MLP neurons of a small language model. Each row is named by its layer, matrix (down: output weights) and neuron, and shows model dimensions 16-111. Each number is 128 + 32 x the weight over its row's rms, rounded and kept within 0 to 255.
A block is one neuron, or neurons of one layer that tend to fire together. After each block is what it responds to, as a language model described it from the Wikipedia text at the highest values.

L7.down64 [135  76 119 113 108 164 156 165  85 114 130 134  74 122 129 173  89 144 105  87 116 107 175 128 149 147 144  55 102 164 142 153 110 141 119 127 151 144 130  57 172 209 171 189 107 161 120  89 108  91 122 118 145 105 134 199 146 120 111 108  98 115 161 165 131 131 122 173 153 147 186  91  98 166  89 147  98 132  81 146 121 154 217 139 129 114 122 144 126  58 124 111  99 147  91 125]
L7.down78 [125 169 113 169 118  90 127 177 136 117 145 120 112  86  95 156 111  95 110 151 120 156 173 141  88 154 161 105 166 179 119 139 145 126  92 138 146 113  40 122  97 125 189  90 121 100 124 101 104  87 105 118 185 143 196  81 125 115 138 112 115 135 156 128  56 118 114 147 154 148 156  64 159 122 132 167 149 121 124  69 176 173  88 169 181  95 128 110 123 112 108  92 145 166  70 157]
L7.down1057 [189 142 143 104 172 117 145 153  97 181 144  89 104 130 118 143 104 121 153 140  93 138 114  94 104 163 119 173 152 107 138 109 104 191 113 111 133 113 136 106 123 162 128 104 135 124 207  71  97  93  66 124 121  45 137 195 139 170 120 146 151 124 139 110  92 139 128 168 143 182 155  77  76 185  98 149 145 107 126  75 164 114 114  52 143  95  92 105 188  77 129 110 159 137  85 128]
L7.down1117 [152 167 170 144  93  74 118 100 161 101 119 130 159 149 162 103 126 128 173 129 109 110 132 130 107 120 170 118  71  98 175 115 136 139 124 144 110 124 112 113 142 109 139 180 127 130 155 138 142 155 101 133 104 109  99 114 142  51 149 117 167 115 121 159 153 161 130 135 198 150 130 135 128 133 144 130 197 108  94  71  39 132 111 111 114 149 104 162 156 146 113 108  95  78 149 139]
Description: Numbers and count words

L16.down60 [150 210 165 183 125 156 131  94 174  98  90 115 164 159 142 113 137 147 137 124 160  96 102 113 100  75 128 177 124 114 146 134 179 131 143 103  96  60 124 115 164 138 156 140 144 111 162 186 134 128 163  74 134 144 187 203 100 166  92 123 163 124 120  82 164 172 172 116 166 112 123 132  79 159 110 154 128 110  87 111 162 146 111 116 111 151 138  83 108 155 150 205 145 100 156 165]
L16.down121 [157 118 139 134 140  78 192 147 124 133  91 149 170 106 119 107 154 142  79 123  69 183 102 150 147 159 154 127 157 115 109 112 119 136 144 111 171 130 142 145 142 120  81 148 171 146 145 127 173 186 159 116 102  92 161 126 154 115 111 134 130 160 111 189 123 142 124 133  94 154 175 120 148 112  73 160 134 131 123  97  88 183 153 154 174 104  76 175  88 129  46 100 133 140 142 137]
L16.down147 [140 134  98 143 108 129 150  75 156 136 124 106 101 141 204  86 143  96 146 107 110  90 102 103 119 116  83  77  74 142 126 197 102 129 157 134  73 136 183  89 184 102 118 138 135 134 116 101 198  79 142 156 151 141 120 114 149 146 122 152 193 158 136 122 120 110 186  98 109 152 159 137  84 114 140 128 157 100 126 124 151 165 131 197 165 156  89 111 106  91 119 128 119 100 113  92]
L16.down170 [113 118 140 118 131 116 114 136 116 141 152 104 129 140 187 107  53 160 156 187 139 124 210 129 175 148  71 151 119 174 152 102 145 149 111 128  98 124 131 126 152 118  90 149 105 146 172 172  60  97  90 121 113 155 155 127 136 130  99 127 129 114 132 144 198  94 109 147 122 115 101 109 142 152  96 154 169 151 149 173 173 222 153 116 124 124 131 189  73 124 161 157 122  99 179 152]
L16.down308 [143 119 127 125 127 127 184  64  63 118 176 139  97 152 111 160 115 145  81  66 162 160 116 166 118 134 140 157 141 106 103 135 181 177 120  84 178 106  98 121  62  89 162 144  77  98 142 148 139 137 144 121  95  80 149 105  84 148 168  78 173 133 114  94 171 118 115  99 139  57 130 127 152 163 122  90 100 134 192 171 161  62  59  98  93  87  78 153 152 107 172  69  98  60 166  97]
L16.down372 [122 160 101 119  93 164 147 204 115 179 156  94  83  71 124 159 121 144 141 124  79 113 141 134 150 172 157 127  70 174 124 156  87 158  95 128 104  77 125 152 179  98 113 128  92  95 145 156 118 137 131 144 143 105  55 155 127 215 156 124 126  92 130 128 160 126 125 111 116 121 138 128 135 180 159 144 116 128 128 145 136 128  39 119  91 164 148 144 111 125 129 209 113 132 200 142]
L16.down518 [122 105 113 114 105 136 167 110 156 148 113 162 188 147 151 145 111 120 161 116 142 197 142 134   0 111 140  80 101 172 170 126 108 162 108 129 127 125  87 108 112  59 148 203 167 115 102 135 137 120 130  71 135 150 163 110  81 123 171 113  95 166 165 146  62 135  53 141 155  99 125 162 135  87 148  96 136  95 102 178 144 132  75 178 185 106 118 171 139 159 108 163 124 109 133 145]
L16.down556 [111 125 150 148 170  99 108  36 120 167 136  78 146 144 174 118 151  85 101 128 111  71 130 117 109  71 126  79 196  98 127 136  92 111 155 136 147 152  87 121 100 108 176 142 119 152 163 138  93 113 146 127 106 129 136 131 121 127 129 127 116 134  99 149  74 130  95 171 142 176 119 105 189 105 130 131 147 121 113 112 127  66  83 134  38 150  93 122 166 117  82 127 185 107 122  86]
L16.down561 [108 121 145 130 112  91 157 156 113 158 165 182 134 111 178 124 158  77 178 162 131 161 158 145 127  88 104 104 142 138 153 141 120 107 115 100 137 165 151 119 153 149 128 130 140 137 134 131 100 177  74 176 142 115 115 125 190  77 104 135 142 110 101 151 119 115 123 122  82  76 104  87 111 134  93  17 115 101 170  83 230 147 161  76  90  77 137 129 125 114  98 164 133 126  94 178]
L16.down569 [137 164  90 114 169  87 113 128 170 102 113 126  99  92 123 141 120 150 152 122  75 178 134 128  54 171 185 107  93 106 141 183 155 105 149  37 138 118 194 114 150 143 112 161 149 135 162 156 155  99 145 129 146 120 163  92 135 125 110  96 190 108 127  80  97 115 136 144 110 108 130 110 119 158 109 143 131 111 118 149 115 133 140 190 175 144 122 118 102  61 154 148 119 193 134 136]
L16.down649 [158 172 116 141 166 165 115 129  90 123 115 125  72 179 123 163 155 154 142  90 113 215  89 146 165  94 111 130 133  67 176 112 135 136 138 125  50 180  83 151 165 130  84 159 168 134 153  83  65 131 126 112  70 166 115 114 156 105 159 138 164 134 103 148 147 141 126 152 135  84 131 145 133 156 200  99 111 118 113 139 140 143 147  92  73 116 116 145 128 159 166 118 117 122 127 177]
L16.down910 [113 218 110 117 103 154  77 154  87 112 103 192 121 140 130 145 147 116 130 131 183  66 127 181 144 131 127 108  79 110  98 106 124 113 105 158 132 148 138 109  92  51 107 130 157 101 118 122  94  75 120 132 170  74 103  82 115  97 124  57 123 138 163 133 121  81 147 150 149 141 151 131 122  65  96  97 142 123 211 194 190 143 124 111  95 130 159 169 114 137 137 105 125 121 168 116]
L16.down976 [166 126 125 120 156 103 125 122 137 187  86 148 145 101 125 149 105  85 126  80 159 151 173 133  26 141 168 148 103 100  76 116  60 163 192 201  76 139 140 134 136 122 115 182 171 132 175 122  89 128 146 126 133 150  76 128 137 148 146  83 149 152 165 145 125  63 115 145 146 114 136 156 159 104  74 147  98 103 174 124 125 112 132 255 118  78 109 159 123 147 147 106 134 145 100  38]
L16.down1057 [138 175 168  88 151 172 151 118 116 159  86 113 100 151 137 104  54 164 121 151 135 142 171 184  78 120 102 145 148 155  97 106 110 156 103 117 156  82 123  94 129 101 100 106 110 130 153 149 138 154  87 104 142 134 128 127 105  84 146 102 115 175 178 125 134 211 177 137 142  85 139 172 134 139 138 107 141 114 129 150 142 170 134  82 156 110 102 104 145 155 125 120 146 119 128 113]
L16.down1237 [ 93 130 153  85 168 134 183  90  81 143 122 114 199  98 115 180 120 146  75 166 139 168 110 205  99 111 140 180 140 113 106 123 113 162  81 114 204 147 139  87 161 135 133 168  92 153 118  86 116 126  94  70 157  78 111  94  82 136 120 107 141 126 128 143 108 187 187 104 149 117 137 160 154  78  87 147 104 122 142  80 144 107 165 150 186 114 147 141  58 206 139  87  94 203 102 139]
L16.down1274 [131 167 140 130 141 155 109  38 251 115 128 117 132  67 151 122  93  96 170 144 126 171 113 123  87 122 218 116  83 104 103 188  54 105 115 177 143 125  66 114 123 149 185 131 101 132 173 109 124 161 137 128 105 129 111 111 161  88 129 143 126 116  71 151 166 122 142 125 130 136 118 154 149 135 149 171 141 115 119 120 152 142 153 121 142 123  95  84 134 148 125 126 107 146 118  91]
Description: Mid-sentence commas

L11.down801 [130 134 164 142 150 143 157 157 143 125 152 131  98  82 146 124 111 112 126 153  93 150 169  81  83 177 177 152 117 112 107  93 147 180 137 115 158 131 165  83 171 159 139 147 125 164 128 162  91 126  90 105 144 132 139 152 175 128 132 129 199  79 185 172 166 120 141 172 171 125 131  76 103 201 142 179 131 108 118  90 142 111 157 132 110 110 152 167 164 107 124 110 154 114 101 116]
Description: Quantity words

L16.down22 [112  89 140 154 144 183 140 132 149 147 153 168 196  72 112 137 189  93 161 112 122  95 101  97 151 116 186 129  95 116 171  69  82 132  84 148 105 155 106 192 164 130 118 164 138  81 101  78 130 121 153 144 137 174 107 155 164 113 133 137  77  60 165 122 112  93 137 134  87 134 203 134 128  94 150 151 101 130 118 119  92 101 138 124 108 139 118 104 150  97  77 136 133 121 127  87]
L16.down35 [122 144 159  78 138 143 105 112  89 105 172 126  84 129 125 121 139 118 116  93  88 173 163 113 126 109 128  79 124 158 149 113 133 131 202 138 102 145 100 121 111 158 129 151 147 142 137 117 104 157 138 107 119 127 165 149 138 184 156 142 192 126 133  85 191 180 126 111 119 181 105  93 103 161 153 148  87 137 120 108 189 136 144  57 110  85 146 140 124 168  95 130  96 119 109 100]
L16.down90 [118 152 141 165 165 114 111 116 153 138 103 142 153 157 147 114 136 128 112 138 116 164 105 133 103 155 127 194 160 146  99 113 165 189 122 173 123 124  99  84 183 151  46 102 153 138  97  87 141  80 117 142 111 130 195 135 120 108 160 182  87  65 105 144 150 106 124 148 117 205 172  93  89 174 135  67  57 159  85 109 178 122 121  80 108  77 113 172 173 162 176 181 105 177 106 121]
L16.down200 [ 92 136 139 128 128 135  95  85 162  75 101 113 126 102 158 109 117 191 151  84 179  98 121  63 116 111 219 193  82 163 130  77 151 130 123  66 137 192 101  99 181  97 149 177 128 165 113 151 111 115 107 152 106  52  88 139 145  97 145 118 188 147 127 149 151 152 120 142  78 107 161 151 145 173 137 124 131 155 162 153 127 205 102 102 123  86 111 128  93 142 156 124 142  77  50 172]
L16.down378 [107 169 180 143 219 125 164 137 122  86 126 121 151 111 137 110  82  70 102 138  49 169 129 134 168 118 136 191 155 135 103 157 160 129 102 139  44 188 144 160 111 145  75 133 192 140 123 107 155 116 160  84 143 121 170 107 150 186 173 115 128 136 143  80 127 167  92 116  81 138 140 124  99 156 114 149  59 169 135  99 209 144 122  77 191  95 118 144 166 119 119 116 191 112 156  26]
L16.down514 [133 176 191  76 152 119 196 131 118 135 147 120  62 102 107 159 167 122 141 124 172 158 174 151 135 105 144 102 121 150 189 106 178 142 111 105 130 111 109 124 112  70 105 127  88 149 131 150 120 134 129  90 108 125 104 197 101 131 107 145 182  92 171  98 158 110  98  82 101 125 149 129  97 135 146 124 139  86 129 107 143  81 100  90  92 170 179 105 161 137 181  69  81 184 162 140]
L16.down656 [136 154  76 167 148 124 113 168  95 102 131  80  76 136 152 151 124 111 115 136 119 149  86  81 145 121  39 136 170 112 150 151 110 150  90 140 148 146 131 160 124 141  93 139  98  74 115 124 148 143 150 125 150 143 132 120 139 168 100 123 107 150 136 101 134 128 122 114 162  74 160 190 123 122 199 140  52 121 109 105 125 144 116 151 127 186 111 128 104 132 112 150 125  80  86 138]
L16.down735 [110  98 112 149 159 125 101 190  72 128 206 109 136  59 139 135 217 145 144 157  66 107 133 141  93 111 197 165 148 140 155 134 148 156 144 100 105 188 196 133 148 131  97 130 128 150  66 112 149 141 169 105 109 128 119 145 115 143 137 120 150 185 124 126 121 135 169 144 117 123 159  80 127 160  69 132  72 153 205 113 118  62 149  22 164 105 127  72 154 139 142 125 134 123  65 119]
L16.down739 [143 153 184 134  93 137 116 128  63 126 133 150 125  69 114  66 135 159 170 136  81 127 157 145 116 174 131 132 146 193 112 126 121 102 137 133  91 147 134 128 117 116  94 128 144 159  97 123 114 116 132 132  62 147 148 126 164  58 154 174 141 133 124 115 117 111 126 179 104 129 158 138 144 186  84 112 117  17 101 124 140 105 164  87 136 131 145 208 128 143 133 165  73 143  86 121]
L16.down952 [ 71 143  94 184  90 105 143 151 113 118 144 111 103 137  60 106 115 131 180 159 123 131 146 120 118 171 182 131 144 116 143 123 138  87 125 160 101 153 138 111 152 152 135 149 124 108 104 161 190 130 121 136 116 108 151 129 108 115 165 140 170  70 113 112 151 141 102 158 152 164 166 140 167 190 111 138 222  94 121 161 113 114  75 121 121 149 113 139  80 141 192 126  99 127 161 158]
L16.down994 [ 73 154  62 163 203  97 146 146 116  91 125  90 147 149 174 164 159 113  75 119 119 176  86 143 120 132 156  52  89 111 173 137 113  90 121 121 211 160 140 145 176 124 145 167 119 107  58 131 139 140 165 127 153  60 102 163 164  89 137 152 166 117 149 133 127  81 109 143 127  94 131 110 145  92 142 124  88 133 123 119  15 120 183 155 177 115 145 155  95  95  62 133 146  95 106 149]
L16.down1067 [104  82 157 173 130 120 118 145  89 162 137 155 142  90 132 117 139 162 112  91 139 138  86  91  69 132 122 138 134 118 167 159 104  81 160 146 174 133 149 119 110  56 135  89 136 124  45 119  97 153 150 122 139 122 159 118 126 158 115  92 153 139  96 103 127 141 188 146  85 176 118 152  99 104  71 130 149  96 182 134 155  23 101  80 105  68  93 140 133 133 149 141 111  70  90  83]
L16.down1095 [125 111  90  68 143 107 107 130 141 182  70 105 220 121 204  81 109 124 103 113 126 133 111  76 142 148  53 107 130 136 131 151  90 161  92 130 161 101 113  82 116 153 156 117 112 151 146 117  93 130 104 108  88  89 122 112 149 138 122 111 143 148  69  91 146 129 118 149 110  98 159 102 138 143  84  67  55 132 116  61 138 108 170 149 152 163 108 163 113 140 157 163 130 170 153 100]
L16.down1217 [138  70  47 112 128 109 147  95 142 114 154 139 149 130 133 154 159  60 156 111 156 160 144 114 116 134 129 157 120 186 127 154 119 193 128 158 135 127 184 115 145 126  61 110  91 126 106 123 171 117 126 158 107 140 131 142 166 146 150  77 151 141  97 166 130 232 108 114 157 135 190 122 114 126 157 207  82 104 100  85 146 113 112 135 140 119 153 100  99 169 166 133 191 177 108 164]
L16.down1273 [120 110 122 170  91  97 143 128  66 145  92 114 135 100 146 135 170  65  97 123 100 110 211 142 104 145 159 128 115 168 137 116 113 171 106 113 165 144 115 158 154 161 195 119 145 197 127 115 140 118 107 112 130 122 167 136 121 103 109 133 150 151 142 162  97 145  71 143  71 117  99 102 108 128  91  98  92 137 139 105  51  91  79 109 189 129 112 168 112 160 120 119 125  78  50 158]
L16.down1324 [126 140 154 146 186 181 140 112 141 165  96 131 142 121 209 124 127 111 119 118  66 165 132  71 139  84  93 112 153 175 160 163 160 140 175  96 134  76 136 152 121  90 173 152 170  93  89 193 124 139 195 133 151 134 108 151 140 143 178 116 119 125 117 128 148 153 134 115 132 186 114  88 164 120 177 174 158 113 133 151 149  23 101 161 118  88  93  86  82 176 115 103 190 142 106  55]
Description: Pre-noun modifiers

L11.down217 [ 76  96 166  64 153 115 126 109 128 127  96 117 141 151 136 108 147 118  83  95 145 177 112 104  77 128 171 135 117  84 105 205  59 156 126 110 156 150 104 176 138 129 122 130 177 149 166 118 121 161 125 121 137 102  96 121 136 115 143 100 110 143 130 127  71 171 137 155 164 135 111 152 140 107 126 164 131  77  88 176 173 152 115 237 147 107  59  79 121 142 108 107 178 123 116 103]
Description: Clause-continuing commas

L16.down47 [ 92 137 137 160 118  84 158 145 118 166 175 131  79 131 131 136 149 146 117 137  44 138 138 131 152 137 131 158 199 152 120  87  91 193 203 107 123 136 141 199 116 153  74 123 108 163 117  98  84  60 146 101 121 136  92 164 190  97 156 119 147 146 119 136 182 139  76 140 130 116 105 131 128 134 197 195 155 175 186 129 165 106 100  86 129 111 146 148 122 181  76 109 129 138 144 105]
L16.down523 [161 106 134 142 103 114 146 103 147 102  77  82 120 171 156 145 180 140 173 181 124 147 165 122  75 130 166 130 154  79 116  78 112 136 130  84  84 161 146 127  90 127 113 154 187 152 130 118  67  92 177 169  74  91 141 123 142 112  97 166 141 131 123 139 128 104 184 114 106 134 215 118 126  90 117 118 123 174  84 128 170 102  94 148 132 151 179 106 147 164 164 198 161 119 129 129]
L16.down542 [139  90 112 131  52 176 139 128 150 133 136 146 157 128 109 105  94 150 149 126 114 108 132  82  49  86  84 181 160  89  68  94 159 128 128 159 103 128 144 111  84 116 143 166 115 108 116 139  97  82 153 115 114 195  90 154 127 149 142 120 173 169 125 120  86 147 106 181 152 150 112 146 118 128 159 155 113 112 107 168 111 142 108   0 117 159  43 164 104 168 139 170 119  76 135 156]
L16.down550 [112  87 139 110 111 149 111 139 150  71 128 119 111 112 173 107 157 144 105 131  47 117 213 119 134 106 175 117  95 114 163 143 140 139 145 157 184 149  63 120 138 140  98  96  80 122 174 160 139 163 110 116 115 142 132 110 105 153 120  69 217 132 131  54 137  86 122 123  67 156 116 103 112 159 147 164 145 131  73 139 144 183  84 164 111 222 109 120 116 154  95 111  91 103  70 193]
L16.down596 [142 145  85 102 173 136 118 145  84 206 153 142  97  95 130 116 144 152 108 113 144 121  93 149 114  81 100 116  94 132 111 105 142  94 102 141  65 145  91  98 202 162 143 164 170  71  83  62 143 112 177 145 154 156 186 123 138 131 145  86 132 113 172 117 126 130 156 102 162 127  90 104 125 202 137 142 116  96 229 140 131  88 137  92 107 109 105 126  94 109 127 124 146 129 143 108]
L16.down653 [ 54 122 104  95  93 144 149 115 134 121 118 112 169 160 154 137 116 127  98 105 160 132 173 157 140 135 223 160  65 134 158  82 153  91 169 104 194 169 178 183 114 147 160 159 122 110 127 118 158 178 138 127  93 145  58 125 113 181 132 133  64  72 150 164 124 127 113 160 159 133 120 133 103 160 110 150 145 119 143 169  47 114 172 125  78 122 105 101 133 141 116 133  17  46 115 135]
L16.down795 [130 103  79 190  94 132 140 166  86 151 121 127 186 101 155  90 120  93  92  67 104  98 127 116  93 103 193 124 118 131 123  34  57 132 140 151  90 163  92 134  99 165 158  98 125 122 176  88 131  61 159 165 160 136 141 179 160  96 113 186 128 113  86 128  97 101 158 136 130 170 100 147 179  90 172 144 166 140 104 115 168 149 178   0 147 139 147 149 108 108 117 136 156  97 111 156]
L16.down800 [ 89 195 203  63 107 132  60 138 124 128 130 126 132  84 100 129 164 107 125 100 108  90  77 190 133 157 182 105 152 149 199 109 171 119 126 105 156 171  75 177  97 159 125  95 163 143 150 151 135  89 120 122 142 135 133 144  98 103  86 103  75 145 144 160 124 123 130 152 143  79 177 161 169 174 126 130 180 181 175  83 128 124 126 155 167 115 117 164 125 112 164 184 167 115 125 126]
L16.down832 [141 157 140 129 176 107 154 169 123  96 111 164 122 182 174  75 125 136 214 128  88 136 105 142 199 128 157 151  98 114  88  66 119  88 117 127 121 164 142 138 165 149 136 120 116 138 136 155 106 126 102  87 157 120 133 185 163 158  60 125  87 142 144 139 159  83 121 114 121 134 155 134 163 142 115 109 119 201 188 150 221 119 166 123 166 124 120 151  81 153 130 123 107 150 156  98]
L16.down853 [126 129 100  87 147  95 128 117 105  96 131 112 134 122 101  58 115 131 159 147 170 145 127 173 115  79  69 175 157 118 183 122 131  92 129 114 153 153 197 113 122 131 127 101 130  51  88 214 175 174 124 141  84 150 126 131 127 226 170  50 169 139 142 144  89 112 138 164  66 195 125 134 154 125 133 143  97 116 130 154 135 105 106 148 215 160 144  89 117  97  92 130 149 166 122 149]
L16.down871 [155 136 156 143 158 166 132 128 122 107  87  82 168  80 130  94 136  81 124 142 131 123 147 141 162  86  95 140 115 195  89 197 112 104 192 139 103 138 113 127  79 120 191 133 150 114 181 134 111 194 144 146 111 150 150 123  98 147 107 134 130  98 134 124 107  96 131  94 128 162 101 149 153 142 113 120 153 163 141 119 159 122 133 157 122 138  90 162  70 120 171 217 134 101 166 167]
L16.down1025 [150 157 131  72 128 142 135 137 118 140 154 159 151  86  90 110 130 110  99 150 138 150 125 130 107 148 123 122 163 121 168 205 115 158 188 148 167 125 102 110 134  93 165 113 119 133  80 100 114 125 133 158  85 120 132  96 135 127 151 200 135  84 149 108 158 113 113 141 144 114 160  17 120 115 141 146 158  77 189  52 123 102  84  97 137 143 163 143 111  87 157  61 174 140 161 133]
L16.down1070 [129 148 153 105 109 187 142  74  96 105 145 162  95 177 177 112 104 131 146 137 137 139  88 104 146 111 118 117 140 121 193 183 135 186 167  90 181 115 117 175 109 176 133 112 111 153  95  95 159 132 136 125 178 117 121 149 142 123 132 154 101 135 130 161 144  27 157 121 179 198 208 122  94  92 155 156 154 163 148 136 161 160 157 138 122 159  80  83 102 116 156 161 171 117  66 133]
L16.down1225 [136 132 132 103 167 165  83 181 139 126 123 144 157  98 127 122 134 127 133 153 142 118 147 140 131 160 183 160  18  68  97 144 127 156  74  99 110 138 117 165 158 137 148 110 119 177 133 140 108 119 151  86 116 111  97 105 150  97 118 115 151 105 108 112 141 146 204 157 115 148 146 128 117 166 168 165 126 177 143 121 178 112 111  97 149  90 134 157  90 129 127  47 161 132  83 166]
L16.down1305 [ 96 140 156 138 105 164 154 122 169 224 132 122 122 143 156 106 101 145 154 127 101 159 142 145 108 173  90 176 111 118 131  92 143 109 123 125 118 148 111  97 150 177 155 144 174  93 195 166 105 139 168 141  94 141 130 150 164 159 143 103 154  49 193  98 155 102 137 122 152  58 108 118 205 207 122 139 156 197 103 118 163  40 139 111 121 158 148 100 124 150 126  96 105  98 144 131]
L16.down1342 [143 156 136 135 183  91 163 133 130 142 108 130 144 126 187 117 121 114 124 127 113 157 131 129  43 122  93 177 155  85 109 172 173 164 177 157 115 166 110 132  93  97  83 139  75 151 117 103 128 137 121 134 115  92 156 157 143  85 147 119 106  97 119 129 101  93 118  98 112 197 102 128 156 135 144  85 152 162 161 136 152 104 102  90  94 131 134  77 108  96 101 177 135 132 113 195]
Description: Predicate linking words

L7.down105 [131 109  76 139  90  66 139 136 100  63  98 139 116  88 123 145  77 113  57  91 149 172 145 132 120 103 140 197 119 100 100 118  79  87 132  95 125 163 171 120 152 117 141 122 141 159 137 123 159  95 120 171 166 120 111 101  86 106  99 154 111 123 139 131 104 138 133 129 138 121 103 161 127  94  78 137 142 126 155 208 200 129 156 162 126 105 139 102 178  66 142 121 153 155 160 180]
L7.down610 [145  96  92 117 116 120 112 103  21 127  78 111  92 138  81  89 102 155 133  57 125 149 128 172 178 125 111 173 107 202 177 182 166 119 145 159 177 174 157 152 170 125 142 129 123 126  88 157 124 145  75 114 101 182 115 169 105 118 114  75 133 153  96  92 151 128 125 164 164  45 164 157 124 155  94 184 125 196  87 156 152 107 115 126 126 141 168 110 155 147  89 195 140 121 116 152]
L7.down683 [141 126 122 178 152 178 101 133 150  58 110 121  67 100 128 150 122 146 157  99  77 136 105 111 112 197 184 128 147 156 114 160 117 135 154 149 174  79  95 140 129 152 123  93 104 117  88  78 132 127 122 124 128 178 146 131 124 141  75 163 110  97 143 123 139 141 166 129 145 175 150 185 107 173 155 155 161  96 149 142 141 142  80 129 147 116 135  98 127  98  86 144 161 174  82  88]
L7.down896 [116 147  99 130 124 138 136 100 108 118 158 149 137 124 177 117 119 161 112 111  89 106  97 105  69 122 202 174 149  92 159 139  88 136 124 176 163 136 116 113 108 185 107 134 140 141 148  65 121 133 134 184 154  91 144  95  87 148 124 150 106  81 194 116  80  97 169 167  91 106  97 119 102 136 148 147 122 105 170 207 246 111 119 201 113  90 125 111 110 115 147 171 181 159 121 107]
Description: Adverb-completing word pieces

L7.down231 [163 111 116  79 152 131 131 116 157 130  91 162  87 160 122 109 135 127 114 138 140 137 126 141 140 148 128 117 149 127 149 115 153 109 128 145 176 124 171 122 186 102  81 147 114  94  79 156 119 150 120  92 147 139 155 180 169 124 105 144 122  56 116 132 140 190  56 118 103 128  71  98  92 144 105 153 116  96 122 174 203 101 147 252  49  92 155 141 160 121 163 174 144 144 150 108]
L7.down764 [ 93  88 123  76  77  40 161 106 146 133 102 134 172 118 204 153  88 101 123  57 127  86 147 136  64 132 152  83 117 180  55 169 121 130 154 151 207 118 114 126 186  77 128 168 148 169 149 120 101 136 116 139 206 139 108 133 112 109 122 150  89 168 131 145  65  90  76 169 126 149 100 136 109  99 145 199 124  66  93 161 255 154 100 180 151 134  78  82 110 145 134 126 126 124 115 131]
L7.down946 [150 159 138 168 146 101 146 156 182 144 132 166 130 111 172  73 175  69 218 119 124  78 167 145  81 121 131 104 116 174 104 129 111 118  66 150 139 103 164 144 158 145 196 118 117 107  89  82 116 166 114  95 182 131 111 147 157 154 111 143 148  78 115 142 111  99  84 134 108 168 127 109 108  94 149 129 147  64 103  85 251 171  94 135 132 140  95 181  53 138 110 114  57  91  91 115]
L7.down1170 [102  86 100 155  96 138 108 146  97 102 110 174 154 105 145  87 158  85 116 103 126 183  84 153 189 103 122 172 108  82 102 161 115 120 136 111  95 128  62 118 183  90 107 126 152 148 170 134 164 119 164 111 149 136 152 144 152 131 146 136  59 127 129  90  66 112 130 173 231 186 139 153 105 107 176 173 140 135 185 164 139  83 138  91  95 128 170 106  98  90  98 120 130  93 128 146]
Description: Clause-break punctuation